python train.py --num_attention_heads=10 --hidden_act="swiglu" --qk_norm=true --tie_word_embeddings=false --init_std_up=0.0208 --lr_mult_down=2.0 --beta1=0.9 --final_lr_fraction=0.0 --doc_mask=false --max_steps=6769
MLP neurons of a small language model. Each row is named by its layer, matrix (gate and up: input weights) and neuron, and shows model dimensions 352-447. Each number is 50 + 12 x the weight over its row's rms, rounded and kept within 0 to 99. A neuron's up and down rows have the sign that makes its largest values positive.
After each neuron's rows, "fires on" lists the tokens most often at its 100 highest values on Wikipedia text that the model never trained on.

L6.gate1546:59 56 46 56 37 49 73 56 33 51 45 38 73 47 68 59 31 35 60 31 43 45 36 50 59 55 65 36 58 41 33 57 46 40 46 41 52 33 60 59 48 54 29 47 32 79 53 25 51 70 36 50 71 47 42 48 54 67 53 59 36 69 75 45 66 50 62 41 70 39 60 43 53 48 49 53 43 58 60 58 58 68 83 46 46 51 49 65 53 58 45 37 74 60 45 51
L6.up1546:54 64 60 43 45 57 37 48 38 54 48 40 60 42 63 51 45 45 55 40 61 38 54 51 47 72 71 34 58 61 74 65 35 67 38 60 42 40 35 42 51 51 52 47 45 35 52 50 50 43 36 53 62 54 41 54 55 66 52 47 44 55 54 65 75 55 40 40 60 48 61 54 50 25 43 49 36 59 58 57 32 72 50 58 57 48 41 46 53 48 63 50 76 91 64 67
fires on: "-", ":", " by", "|", ",", " –"

L6.gate243:34 49 56 42 37 44 49 44 31 43 46 57 45 41 42 42 66 37 46 46 64 54 54 67 60 65 42 53 36 43 37 50 44 63 57 54 36 78 55 49 60 52 58 26 44 61 43 50 41 43 52 57 36 54 63 52 23 80 44 35 52 53 42 64 55 50 43 57 39 38 39 34 39 47 61 48 44 50 52 56 44 40 42 36 39 46 56 38 44 57 48 66 50 20 44 46
L6.up243:59 65 41 58 67 66 54 46 63 38 42 30 58 65 57 33 46 30 62 59 50 69 54 63 38 68 44 61 66 56 49 26 34 48 45 55 53 35 56 45 50 63 50 39 32 35 61 36 71 58 49 63 68 46 39 58 64 32 47 56 66 59 58 51 44 50 46 58 44 75 41 63 63 42 44 33 51 72 49 47 33 23 53 56 56 66 67 29 70 65 70 64 48 66 49 51
fires on: " and", " also", " first", ",", " is", "We"

L3.gate894:30 58 45 42 41 57 46 53 48 39 79 64 54 56 43 52 45 49 60 38 73 73 57 53 53 47 55 36 54 53 54 46 22 38 68 70 44 46 54 56 66 72 59 60 53 45 29 54 49 47 58 37 51 60 62 61 46 58 48 62 47 43 43 54 35 38 67 47 55 65 38 30 45 38 64 37 39 26 48 43 36 36 50 55 29 65 44 51 43 46 62 67 43 32 58 44
L3.up894:36 74 62 65 55 53 70 71 53 50 63 47 54 48 26 50 43 52 48 45 41 42 31 60 35 45 49 40 45 38 48 48 57 43 59 47 64 53 67 70 62 35 57 45 53 50 64 42 29 48 64 46 28 46 55 60 50 58 41 32 60 51 20 60 37 43 58 50 50 42 43 53 25 75 48 66 68 62 56 65 65 60 74 51 59 61 50 57 41 41 44 24 38 69 70 63
fires on: "20", " District", "19", " School", "j"

L6.gate1278:55 62 51 44 45 43 50 40 64 41 61 41 54 61 39 44 41 70 39 51 57 49 47 55 38 55 51 70 52 56 37 52 48 45 52 55 23 53 61 41 65 65 24 50 33 69 57 46 64 54 60 38 53 56 32 32 55 44 49 45 18 58 62 55 49 60 56 32 64 73 58 57 70 62 27 41 67 50 58 70 68 54 61 53 55 55 60 46 75 55 39 42 62 48 39 29
L6.up1278:52 35 35 32 53 52 45 49 44 61 36 50 57 68 40 54 51 57 38 27 61 38 57 58 67 63 73 53 48 51 71 57 44 43 69 50 61 27 36 67 41 52 32 45 51 80 45 50 57 30 32 58 54 45 44 52 69 55 46 42 64 45 51 40 42 42 47 80 68 64 46 38 65 45 29 43 42 60 29 45 54 43 45 47 47 66 52 37 51 52 66 71 42 58 37 54
fires on: " ", "–", " (", " long", " a", "-"

L3.gate884:35 79 58 54 74 41 22 70 52 62 55 52 34 62 44 56 58 37 42 39 77 59 47 43 45 52 23 38 64 52 33 62 51 61 56 47 59 45 48 53 67 36 32 51 51 53 36 38 62 57 66 52 52 51 46 57 36 44 54 57 54 50 46 38 41 58 40 46 56 50 45 40 46 39 46 51 58 39 43 38 58 38 39 74 39 46 36 39 48 56 42 43 59 62 36 34
L3.up884:45 47 21 36 37 64 43 38 72 59 52 36 67 42 37 45 54 44 65 29 41 66 64 51 83 37 41 48 45 57 62 51 35 67 51 41 57 65 61 38 73 74 50 49 40 63 53 54 53 28 56 40 49 47 18 54 44 53 47 64 40 58 52 59 36 83 40 69 53 51 33 57 50 41 24 68 56 60 42 50 61 44 59 52 64 58 49 58 36 45 81 43 60 72 36 44
fires on: " (", " Kh"

L6.gate1312:44 65 73 38 28 41 42 53 48 39 19 57 41 50 31 42 62 50 54 45 44 61 54 61 26 50 29 73 61 63 47 43 43 50 50 60 62 52 53 55 37 54 45 42 41 62 49 48 26 57 45 48 34 66 49 62 71 31 41 63 50 64 47 54 55 46 58 50 69 55 45 59 34 60 54 38 50 31 64 47 37 57 49 47 39 48 35 46 55 54 52 62 46 63 48 45
L6.up1312:61 32 59 54 70 66 56 32 58 61 49 33 59 40 80 41 66 49 46 46 42 65 62 59 54 36 33 66 53 37 34 42 28 56 46 49 51 57 44 38 44 24 60 16 62 57 56 59 44 53 56 38 49 58 53 56 36 49 58 42 64 68 71 64 65 67 50 58 64 81 38 44 62 54 60 54 42 45 67 41 44 43 56 69 56 37 73 42 40 59 36 38 16 52 56 42
fires on: "19", "18", " (", "15", "20", " to"

L6.gate1305:55 50 34 48 59 46 45 40 62 54 23 38 33 61 47 43 28 81 45 48 44 49 49 43 60 42 77 43 28 23 36 61 49 68 52 48 35 47 67 52 59 56 42 58 47 57 46 25 72 42 42 48 53 67 34 43 52 47 32 29 51 49 54 56 31 53 41 56 39 47 50 56 52 38 72 37 43 47 80 29 52 49 51 42 55 55 21 51 50 38 48 55 51 43 37 39
L6.up1305:58 34 33 51 50 44 42 58 58 32 64 57 40 33 43 68 37 30 43 76 49 35 51 57 47 56 38 56 59 41 69 33 40 30 46 54 52 60 28 39 46 43 45 29 52 51 37 69 52 47 47 72 77 49 36 64 40 34 51 62 44 60 55 46 73 48 49 46 37 28 57 70 69 50 50 56 42 34 51 62 45 61 35 56 39 42 55 56 72 44 69 52 61 52 59 50
fires on: " as", " by", " of", " |", ","

L3.gate143:40 37 36 75 46 44 52 58 66 66 49 25 55 46 79 46 39 44 55 56 61 48 74 77 62 41 59 59 56 29 45 63 61 51 74 44 34 40 65 41 49 42 66 37 49 16 49 49 35 44 51 68 32 56 63 47 43 25 42 78 51 28 46 50 45 43 41 62 54 34 66 52 56 36 68 45 44 40 59 76 45 87 60 53 54 56 46 41 55 52 47 59 55 50 47 46
L3.up143:34 38 52 51 57 56 32 44 70 55 43 28 47 51 49 39 41 59 50 54 48 56 63 63 48 60 62 53 53 24 34 50 51 57 28 43 34 61 41 31 43 54 54 38 47 51 58 26 48 45 53 36 62 30 51 43 57 61 39 69 41 64 51 58 48 49 51 63 38 47 63 16 48 38 45 54 43 40 40 61 64 59 48 47 41 62 60 44 44 51 42 33 50 59 54 51
fires on: " Lin", " Wat", " Mas", " Mac", "esc", " Azerbai"

L3.gate1503:51 70 50 47 54 48 43 48 59 56 61 50 44 51 43 50 43 52 45 44 51 62 21 56 62 50 68 54 53 48 48 57 60 44 74 44 45 40 49 67 47 43 67 54 49 57 18 51 53 51 56 44 64 58 52 53 45 43 78 77 67 46 36 60 49 36 51 64 75 46 49 47 32 24 45 48 57 55 47 48 72 66 56 49 56 50 41 46 56 39 31 48 58 31 67 48
L3.up1503:44 60 73 64 34 55 29 52 55 45 26 59 32 43 42 74 47 45 62 42 63 56 62 40 58 63 62 37 52 52 61 38 48 53 54 48 49 53 40 50 56 50 38 41 53 53 34 65 71 53 50 50 47 68 33 41 43 36 57 60 46 49 45 25 53 75 50 34 32 53 52 66 63 40 39 42 53 53 47 68 49 50 50 58 41 46 37 60 75 57 63 39 69 29 67 62
fires on: " K", " Ak", " ["

L3.gate1721:55 55 65 41 62 39 63 51 33 50 34 51 40 47 83 75 67 51 48 53 55 52 18 54 46 34 16 62 63 45 41 30 40 44 49 43 55 45 66 63 34 55 37 60 57 56 50 46 64 45 61 31 55 62 42 60 40 41 63 51 55 49 51 50 47 49 65 36 39 77 72 66 61 49 58 53 43 51 60 31 41 31 49 52 33 44 57 57 43 44 44 32 73 68 34 77
L3.up1721:65 34 57 35 51 52 45 61 39 69 57 39 67 49 63 58 41 56 47 40 63 21 45 55 54 60 38 48 63 44 40 54 41 53 84 50 47 36 51 51 67 51 31 56 47 58 64 32 50 46 56 60 67 29 44 40 51 60 51 30 54 64 51 50 46 60 66 70 70 41 42 63 52 49 56 38 64 38 65 18 73 56 39 61 56 47 72 55 69 43 57 50 60 52 43 32
fires on: " until", " to", " |", "ura", " with"

L6.gate1380:16 45 38 38 29 69 36 50 54 46 46 37 65 46 37 45 68 36 30 59 44 48 63 30 65 40 40 44 22 47 50 33 29 60 59 50 52 50 69 41 51 28 33 51 55 51 42 46 61 40 60 57 46 52 48 29 30 53 53 60 51 37 58 57 69 31 63 53 51 48 61 50 46 72 61 44 76 50 51 51 67 69 29 58 56 52 38 43 33 42 50 34 68 45 62 45
L6.up1380:52 54 30 46 41 61 64 61 47 52 43 37 46 36 59 55 57 48 49 58 39 42 38 53 62 45 48 52 24 32 54 26 54 41 35 44 66 61 67 46 67 53 44 64 28 46 47 41 47 52 47 47 39 40 40 45 71 39 61 39 38 36 43 52 42 39 66 49 49 43 47 41 44 59 63 49 70 56 43 36 73 62 25 57 35 34 40 46 37 52 48 51 72 35 48 43
fires on: ","

L6.gate88:50 50 70 50 48 46 36 52 34 45 57 79 35 59 38 50 50 33 45 58 51 28 37 52 64 30 28 39 55 54 50 44 52 33 62 75 31 49 53 29 31 68 52 35 50 57 41 57 42 62 64 43 73 59 50 51 45 47 50 50 30 59 49 48 25 63 63 46 49 34 20 41 58 39 41 44 50 63 49 55 66 56 27 63 72 68 24 51 32 59 39 47 74 50 27 58
L6.up88:39 41 50 49 44 43 35 33 50 30 52 60 59 31 31 35 48 44 54 50 70 59 37 47 60 48 72 51 50 34 43 34 50 41 57 24 44 46 71 44 53 41 53 55 58 48 45 59 55 70 52 39 55 73 43 57 58 32 47 60 49 36 50 73 43 57 62 30 64 28 42 40 45 51 29 68 42 63 61 59 42 64 59 34 60 52 49 46 32 43 44 59 66 44 30 25
fires on: " \"", " ("

L6.gate533:48 62 55 79 54 58 50 80 53 58 50 40 47 42 39 55 40 41 57 56 83 46 48 47 51 64 39 53 53 64 48 57 41 63 66 51 36 43 57 51 44 66 63 59 64 56 41 64 36 44 38 65 32 72 47 59 47 53 43 46 73 42 52 48 65 55 55 48 53 44 62 50 51 40 41 42 46 51 42 56 47 28 33 75 66 48 59 59 34 57 45 80 49 41 57 71
L6.up533:38 39 48 54 53 32 16 31 68 44 49 49 52 45 46 52 50 41 36 57 57 61 47 49 45 68 50 77 43 63 48 43 44 36 56 52 39 37 39 53 35 80 26 44 49 63 49 57 62 59 29 59 54 49 57 60 58 55 46 54 36 62 62 35 28 65 42 63 54 45 62 60 52 30 60 56 49 44 60 44 47 57 46 46 58 49 62 43 39 50 55 47 42 52 52 80
fires on: " and", " also", ",", " he", " has"

L6.gate25:57 31 56 47 40 46 62 49 39 64 44 41 54 41 35 56 35 21 60 22 34 37 46 32 49 50 56 67 51 41 21 42 61 49 64 46 57 60 70 55 47 57 51 52 23 45 61 44 42 59 54 65 52 44 70 64 40 47 47 65 27 46 56 57 47 52 47 53 53 33 56 58 57 29 59 47 40 52 65 61 48 48 51 50 70 34 68 50 60 50 50 44 52 50 51 59
L6.up25:58 33 49 63 37 67 37 66 40 81 59 59 46 42 58 61 50 42 27 49 60 56 59 72 55 42 36 45 47 46 41 45 47 62 58 44 51 42 55 63 55 62 63 55 34 42 40 62 47 63 54 58 58 38 54 43 66 54 46 51 43 38 63 63 54 45 18 33 34 39 38 60 29 22 50 53 61 44 61 53 50 44 59 51 53 38 58 65 41 47 63 69 81 36 65 28
fires on: " a", " A", " G", "A", " Col"

L3.gate518:81 41 54 45 51 54 57 53 56 59 75 51 39 77 39 43 26 69 58 48 36 54 53 50 45 30 58 42 41 55 60 60 49 37 58 54 27 57 44 30 65 40 32 76 70 42 60 52 51 54 44 44 52 58 34 58 38 55 42 12 53 27 31 46 45 65 37 53 37 34 50 58 56 64 55 53 29 45 55 63 67 72 27 66 58 51 50 47 72 50 52 46 61 52 34 38
L3.up518:52 48 27 52 44 52 49 49 65 57 60 30 39 45 62 43 58 37 56 66 61 47 45 59 68 17 40 45 42 45 50 57 51 35 60 44 38 70 81 45 52 58 38 48 59 36 55 51 53 53 49 59 17 38 39 69 59 61 59 51 68 58 70 42 54 69 25 51 49 55 52 50 28 43 59 48 48 82 67 66 44 56 53 51 54 39 44 44 68 20 60 64 53 42 46 55
fires on: " |", " the", "-", ":", " entire"

L3.gate155:46 78 72 63 55 49 30 45 49 61 72 63 41 72 51 68 51 59 45 38 58 60 41 57 46 56 42 42 60 69 34 61 47 28 56 48 37 47 67 47 44 49 69 62 47 48 56 41 42 71 45 44 55 44 41 48 58 43 57 47 57 46 52 26 47 42 55 66 39 30 29 51 41 48 39 47 34 46 48 48 58 48 55 58 55 53 66 49 49 44 36 53 56 26 39 31
L3.up155:45 69 36 28 63 30 16 23 53 43 55 44 60 37 36 49 42 53 43 37 26 24 32 47 43 44 46 64 69 46 50 45 48 47 44 38 57 42 38 59 40 47 64 74 60 48 57 56 57 49 48 37 52 61 64 55 50 60 67 54 63 36 53 53 25 40 50 25 48 48 52 54 69 43 44 47 44 60 39 58 70 47 41 32 51 60 57 38 39 55 59 38 55 66 47 52
fires on: " (", " Y", "(", " $"

L3.gate154:38 40 57 66 52 32 46 40 75 57 42 41 45 49 49 27 50 58 57 34 64 55 20 57 68 43 17 41 49 31 23 51 58 45 64 67 59 64 77 45 59 25 57 37 42 72 38 68 62 60 36 69 39 20 44 47 34 30 42 53 23 58 74 62 51 58 56 46 62 46 45 51 47 43 41 33 55 65 48 69 50 58 48 59 76 55 61 55 60 70 55 44 60 61 41 75
L3.up154:33 39 44 51 68 57 56 41 74 62 39 51 34 67 29 35 74 32 63 68 46 49 50 39 64 74 41 34 50 50 43 56 21 42 44 37 32 54 76 55 47 40 48 56 43 66 65 35 36 45 44 47 48 40 57 49 56 39 28 59 54 30 52 37 50 59 65 74 46 43 55 39 48 41 58 44 39 55 43 45 45 61 61 50 47 57 45 45 45 65 56 63 51 64 53 72
fires on: "–", "-", "19", " int", " Ext"

L3.gate720:67 44 70 50 29 58 70 43 41 39 60 48 62 56 46 38 33 52 35 49 46 70 59 46 37 32 37 62 60 38 57 34 44 45 31 41 43 56 36 47 51 69 61 34 53 51 41 52 56 58 26 39 65 45 57 63 44 53 47 55 60 36 47 06 38 73 32 54 50 47 40 34 43 60 60 44 62 67 50 54 62 59 49 59 68 53 31 56 58 42 43 48 33 47 61 46
L3.up720:67 60 73 68 43 41 47 45 37 43 62 55 63 55 64 53 17 41 51 47 66 63 46 51 53 52 32 60 50 39 53 36 56 32 34 29 26 57 51 54 44 54 37 46 48 34 43 61 65 63 36 50 54 46 60 60 59 45 58 66 59 46 56 25 57 49 39 47 65 65 36 53 51 46 49 56 64 66 70 49 66 63 37 46 55 53 44 62 59 61 34 42 33 51 56 66
fires on: " \"", "-", " |", "\"", "|"

L6.gate1264:49 52 60 58 75 65 22 56 52 35 50 48 62 34 58 46 61 70 68 49 43 37 52 49 44 35 40 30 37 55 55 39 27 54 53 61 33 50 41 47 35 59 41 78 53 62 27 47 69 47 51 49 52 58 38 69 34 48 40 28 46 66 57 35 62 30 37 48 50 40 58 52 63 44 39 64 53 63 66 50 41 53 78 69 43 58 55 66 65 26 60 48 57 58 67 38
L6.up1264:55 47 46 42 40 57 39 69 56 34 60 55 55 21 59 78 62 52 58 47 59 53 34 56 49 37 30 54 63 40 54 30 50 45 39 63 27 54 41 51 52 61 31 47 44 51 28 52 48 44 70 51 50 74 29 60 60 53 70 49 44 61 44 35 41 62 35 36 52 55 44 48 39 38 41 67 28 69 48 49 53 56 53 62 57 37 68 63 59 31 59 41 76 59 53 75
fires on: " |", ",", " Admiral", " GER", ":"

L3.gate1581:42 56 32 60 28 48 36 68 40 40 22 65 38 46 35 45 53 50 32 60 79 59 53 50 58 50 28 57 44 65 46 53 50 64 50 65 69 59 42 54 51 47 63 20 48 56 46 62 29 46 44 55 25 64 36 57 43 57 40 52 47 66 47 41 39 45 47 62 66 41 49 42 44 50 35 47 58 41 63 57 59 60 65 46 32 40 26 68 69 36 53 60 45 43 33 56
L3.up1581:64 44 38 64 69 66 45 58 52 30 34 60 46 51 64 61 41 58 39 41 58 39 70 52 37 55 40 68 30 46 42 53 41 72 49 57 65 64 46 54 60 52 42 42 55 41 61 73 56 41 64 39 34 60 60 44 50 55 29 47 65 41 28 35 43 48 56 55 62 50 46 53 53 59 41 58 42 55 60 61 54 48 54 66 64 60 58 69 28 37 45 50 38 51 51 46
fires on: "20", " ", "19", " $", "-"

L6.gate1225:62 50 41 54 53 45 38 66 45 61 31 50 43 24 52 49 55 45 34 41 47 61 48 57 66 74 46 54 46 67 50 39 37 54 56 74 35 54 28 67 66 41 51 63 54 64 34 37 50 57 61 44 65 52 18 52 50 42 56 65 43 48 47 60 64 65 48 32 66 45 58 52 42 65 42 48 33 58 59 49 60 60 61 69 46 56 55 41 66 33 49 68 64 58 37 61
L6.up1225:52 76 53 43 42 64 49 50 57 82 33 33 47 20 56 53 51 54 48 54 44 39 56 57 57 62 49 23 54 54 55 54 46 46 26 42 73 50 34 43 53 39 58 71 38 60 45 47 74 60 47 36 43 48 46 42 54 53 37 35 48 42 54 73 69 52 46 52 31 22 58 52 50 68 34 45 38 58 43 47 55 57 48 65 45 37 61 43 50 44 54 57 47 51 51 42
fires on: " in", " In", "-", "In"

L6.gate1622:50 62 39 54 34 52 53 55 60 50 31 50 47 37 45 34 52 55 55 56 62 52 46 49 46 48 43 52 36 59 27 51 56 46 15 32 46 47 57 69 52 36 65 52 47 72 50 51 61 53 58 61 51 58 49 60 47 61 32 38 48 51 42 63 48 48 52 60 54 39 47 56 55 74 46 43 49 45 56 37 49 47 58 73 73 37 59 56 52 41 40 54 51 22 50 46
L6.up1622:48 50 36 33 46 30 46 27 40 51 39 48 55 61 44 49 50 44 61 53 57 46 59 23 61 31 48 31 66 45 39 60 59 48 72 69 46 73 49 56 68 58 28 33 61 69 62 77 39 56 53 49 69 18 54 50 49 57 49 52 39 79 52 62 67 36 54 47 69 43 61 52 41 56 60 43 54 39 56 46 41 46 50 43 63 50 63 66 62 25 66 51 44 62 41 44
fires on: " by", " to", ",", " and", " with"

L3.gate968:27 45 53 65 46 49 58 71 54 35 43 54 58 33 50 40 54 36 45 24 50 56 47 34 63 45 43 45 42 45 52 47 71 66 39 54 47 49 57 60 54 61 40 59 53 55 48 56 39 30 47 41 80 33 43 46 48 41 60 50 63 62 41 45 48 63 42 43 58 58 59 42 45 46 51 64 45 52 46 62 40 70 74 48 70 70 53 39 72 62 43 54 68 67 40 41
L3.up968:36 57 46 48 59 59 34 73 33 49 38 50 42 29 67 42 31 52 53 51 47 33 49 57 52 61 68 49 52 51 57 53 55 44 55 47 20 62 52 61 59 72 41 75 42 39 52 54 53 54 51 73 55 20 42 61 66 46 44 42 40 61 48 53 25 51 49 53 52 67 41 52 64 39 37 13 55 41 41 42 38 52 69 43 46 56 54 34 54 46 34 67 62 50 33 60
fires on: " ", ",", "-"

L6.gate514:47 57 46 57 48 63 44 46 44 46 15 74 37 42 35 71 56 52 60 34 40 58 49 60 42 47 53 61 45 54 34 36 54 66 45 33 64 36 67 62 49 47 40 42 40 31 48 63 50 56 61 41 23 57 63 48 26 46 32 42 55 30 42 53 46 61 47 48 70 46 34 61 53 68 44 47 50 54 57 69 62 38 30 66 48 48 51 26 67 45 38 51 56 44 47 40
L6.up514:48 60 63 53 43 48 44 55 48 38 33 53 59 35 48 42 36 51 56 36 62 56 68 52 18 60 41 47 31 48 49 53 43 62 38 31 69 38 49 69 43 50 46 30 57 65 49 49 33 60 51 32 56 51 48 52 51 30 60 42 48 57 45 59 38 63 63 60 72 31 26 51 42 62 54 58 67 43 54 47 50 59 14 49 15 45 41 52 36 63 46 53 62 64 60 61
fires on: " ", "20", "-", "19", "–", " under"

L3.gate1642:50 49 74 30 51 64 46 58 47 61 48 51 44 59 69 64 40 46 39 46 40 55 34 63 50 50 29 39 43 52 53 74 63 36 38 64 56 51 53 73 61 63 46 61 49 77 67 80 32 50 50 67 42 50 52 32 56 57 38 48 50 77 41 62 33 73 41 31 63 43 60 62 51 54 65 55 63 51 61 70 38 70 46 59 55 41 59 55 54 73 60 69 60 53 44 63
L3.up1642:33 60 55 23 58 60 64 46 39 32 50 41 51 55 40 74 70 43 41 36 60 41 44 40 56 39 30 39 48 56 66 69 45 58 54 49 62 71 53 38 60 41 66 64 48 53 37 49 36 27 39 67 60 45 58 38 69 46 52 42 65 68 50 51 16 48 60 44 46 56 56 49 42 54 30 41 45 61 46 46 38 59 58 62 62 62 54 58 51 69 45 64 49 60 64 37
fires on: " (", "/", "–", "-", "-S", "-s"

L3.gate76:63 69 44 43 57 41 34 44 29 63 46 59 18 53 43 55 48 47 48 37 46 48 57 49 33 65 65 57 28 41 53 51 54 46 76 51 51 63 39 36 53 29 41 60 39 62 72 52 42 37 54 70 31 61 32 50 71 48 51 65 46 44 46 61 48 49 31 51 56 51 70 52 50 64 58 56 52 38 76 34 67 51 41 59 54 74 43 61 57 44 60 52 59 36 40 43
L3.up76:62 51 22 32 54 35 53 37 58 54 47 40 40 43 67 48 53 48 57 35 54 35 51 69 54 27 55 52 64 49 41 50 54 37 51 40 22 57 65 49 32 47 25 31 47 28 39 49 38 26 47 61 47 38 49 47 72 46 40 49 66 43 54 51 59 65 51 62 64 50 29 49 63 37 59 48 49 52 66 44 45 40 59 58 47 23 57 50 47 57 53 51 62 60 53 42
fires on: "15", "16", "14", "18", "13", "17"

L3.gate713:23 52 85 51 52 63 37 43 47 38 63 50 46 55 45 63 54 39 44 66 33 58 30 59 50 49 58 28 30 43 56 47 60 57 65 75 47 45 50 51 47 65 58 74 68 64 69 58 58 41 68 40 50 50 35 50 48 53 49 35 48 35 63 67 54 46 48 42 41 64 38 58 49 59 50 61 42 44 74 32 41 41 36 27 61 52 44 49 44 72 52 53 61 37 48 68
L3.up713:29 54 77 27 48 50 62 56 48 31 34 55 54 21 34 58 70 41 55 54 53 61 25 29 48 25 53 64 42 50 45 40 43 47 64 49 60 52 55 88 58 46 65 51 60 68 57 20 34 47 29 28 66 64 36 47 32 62 48 51 48 60 62 51 32 58 66 41 53 44 59 60 36 41 54 44 53 34 54 40 58 49 55 39 71 46 38 36 36 62 47 48 52 47 54 45
fires on: "–", "-", "19", "18", " |"

L3.gate867:46 53 81 47 51 44 74 60 38 52 41 49 73 68 55 50 49 67 55 38 41 70 35 49 59 52 47 52 49 52 62 38 44 54 47 27 44 57 68 24 52 57 43 40 47 61 47 47 57 57 43 78 49 37 34 52 55 56 66 35 56 44 66 43 52 56 64 55 12 57 26 48 44 37 39 27 34 43 51 69 61 51 28 51 47 37 42 42 50 44 41 55 60 62 47 41
L3.up867:42 48 52 62 67 42 58 56 36 42 52 44 83 60 63 57 25 42 46 70 42 45 43 57 44 58 45 46 53 71 57 51 48 47 47 32 53 41 63 60 42 31 47 48 45 76 46 58 53 41 63 41 64 50 58 25 56 38 34 46 43 47 49 51 60 64 51 28 45 43 47 60 56 40 59 57 46 43 73 55 49 29 53 52 50 46 40 72 59 57 55 57 51 62 57 52
fires on: " and", ",", ";", " tw", " sn"

L6.gate1592:45 65 53 50 51 25 43 61 43 44 42 62 42 55 33 57 40 70 62 50 43 47 61 61 68 34 59 50 50 49 45 35 43 53 48 63 59 53 50 28 50 72 39 30 39 40 53 66 28 40 61 70 74 57 40 57 43 31 60 35 36 55 67 49 53 45 68 59 29 62 40 44 62 47 47 46 34 37 49 69 66 57 44 47 62 46 53 27 43 46 61 43 41 53 56 51
L6.up1592:45 38 57 43 48 56 55 44 48 67 56 56 49 62 47 57 42 58 54 49 60 60 50 62 60 52 56 44 42 55 44 31 45 54 35 51 52 47 51 33 48 47 60 82 36 57 58 46 36 56 57 60 24 40 43 39 58 33 62 38 62 40 65 51 58 41 52 27 42 66 47 59 34 51 68 46 60 47 72 34 36 59 39 56 38 74 33 31 45 59 54 68 70 45 48 44
fires on: ",", " only"

L3.gate335:57 50 42 40 44 62 40 67 57 64 78 45 58 52 58 35 40 68 52 50 59 69 54 43 66 50 48 50 70 39 38 67 43 46 81 60 65 71 58 50 47 43 60 58 49 38 33 37 43 55 55 45 49 40 35 45 57 41 56 64 51 55 39 46 56 75 68 56 49 36 58 43 68 38 55 60 57 68 58 55 80 50 51 61 47 42 54 43 66 48 58 47 45 49 50 37
L3.up335:62 58 57 57 49 53 40 82 43 58 64 44 64 30 51 55 52 43 52 37 59 54 45 38 71 70 50 26 67 52 35 52 56 46 52 31 38 48 50 42 55 45 59 53 57 58 47 66 37 60 75 61 48 56 50 49 42 55 51 56 55 59 37 43 72 48 58 47 45 45 44 55 45 41 35 58 16 37 35 67 38 45 31 37 55 37 61 40 45 51 39 46 41 53 51 34
fires on: " –", " |", " [", " -"

L6.gate454:65 35 55 51 67 55 41 63 54 53 62 42 37 33 47 36 26 57 78 44 52 48 67 47 49 64 30 49 56 48 45 48 42 48 61 42 38 54 40 44 72 57 57 61 40 47 62 63 40 51 57 56 33 72 26 67 63 53 42 48 41 55 33 69 60 69 72 44 34 50 49 44 46 23 50 37 49 46 66 73 59 56 52 41 39 36 49 64 50 59 49 54 55 52 46 54
L6.up454:50 45 50 32 41 54 53 59 47 51 50 35 36 42 52 50 57 40 63 56 61 58 67 61 52 44 49 39 62 48 57 44 58 57 43 54 75 48 52 60 62 31 63 64 77 53 22 72 59 49 49 42 56 52 56 55 18 47 38 52 44 57 60 55 22 68 62 67 58 48 71 52 44 48 41 49 52 57 54 64 62 56 65 57 63 50 35 70 61 51 48 48 55 49 60 48
fires on: " |", " to", " by", " for", " with", ":"

L6.gate903:50 37 67 58 43 67 58 54 65 44 40 48 67 75 51 44 38 36 25 48 62 36 53 59 48 35 51 40 57 34 41 53 31 35 47 41 48 61 71 61 54 54 39 59 33 46 23 43 56 49 37 52 60 51 63 84 50 67 48 35 53 65 73 53 67 34 58 46 42 73 54 52 57 52 39 50 60 51 59 60 64 60 42 39 36 46 51 58 39 54 59 49 66 40 47 54
L6.up903:62 58 40 57 58 55 66 34 60 57 43 52 21 50 41 61 63 43 60 35 44 52 40 60 44 61 44 43 45 48 72 49 41 45 39 32 55 57 50 71 58 60 53 41 56 36 53 30 60 53 52 50 43 70 75 75 29 45 31 53 62 34 56 57 61 40 57 73 57 56 58 60 63 50 29 38 50 42 45 54 49 48 27 29 59 37 45 64 48 49 66 48 58 65 64 50
fires on: " |", ":", "-", "\n", " New", " for"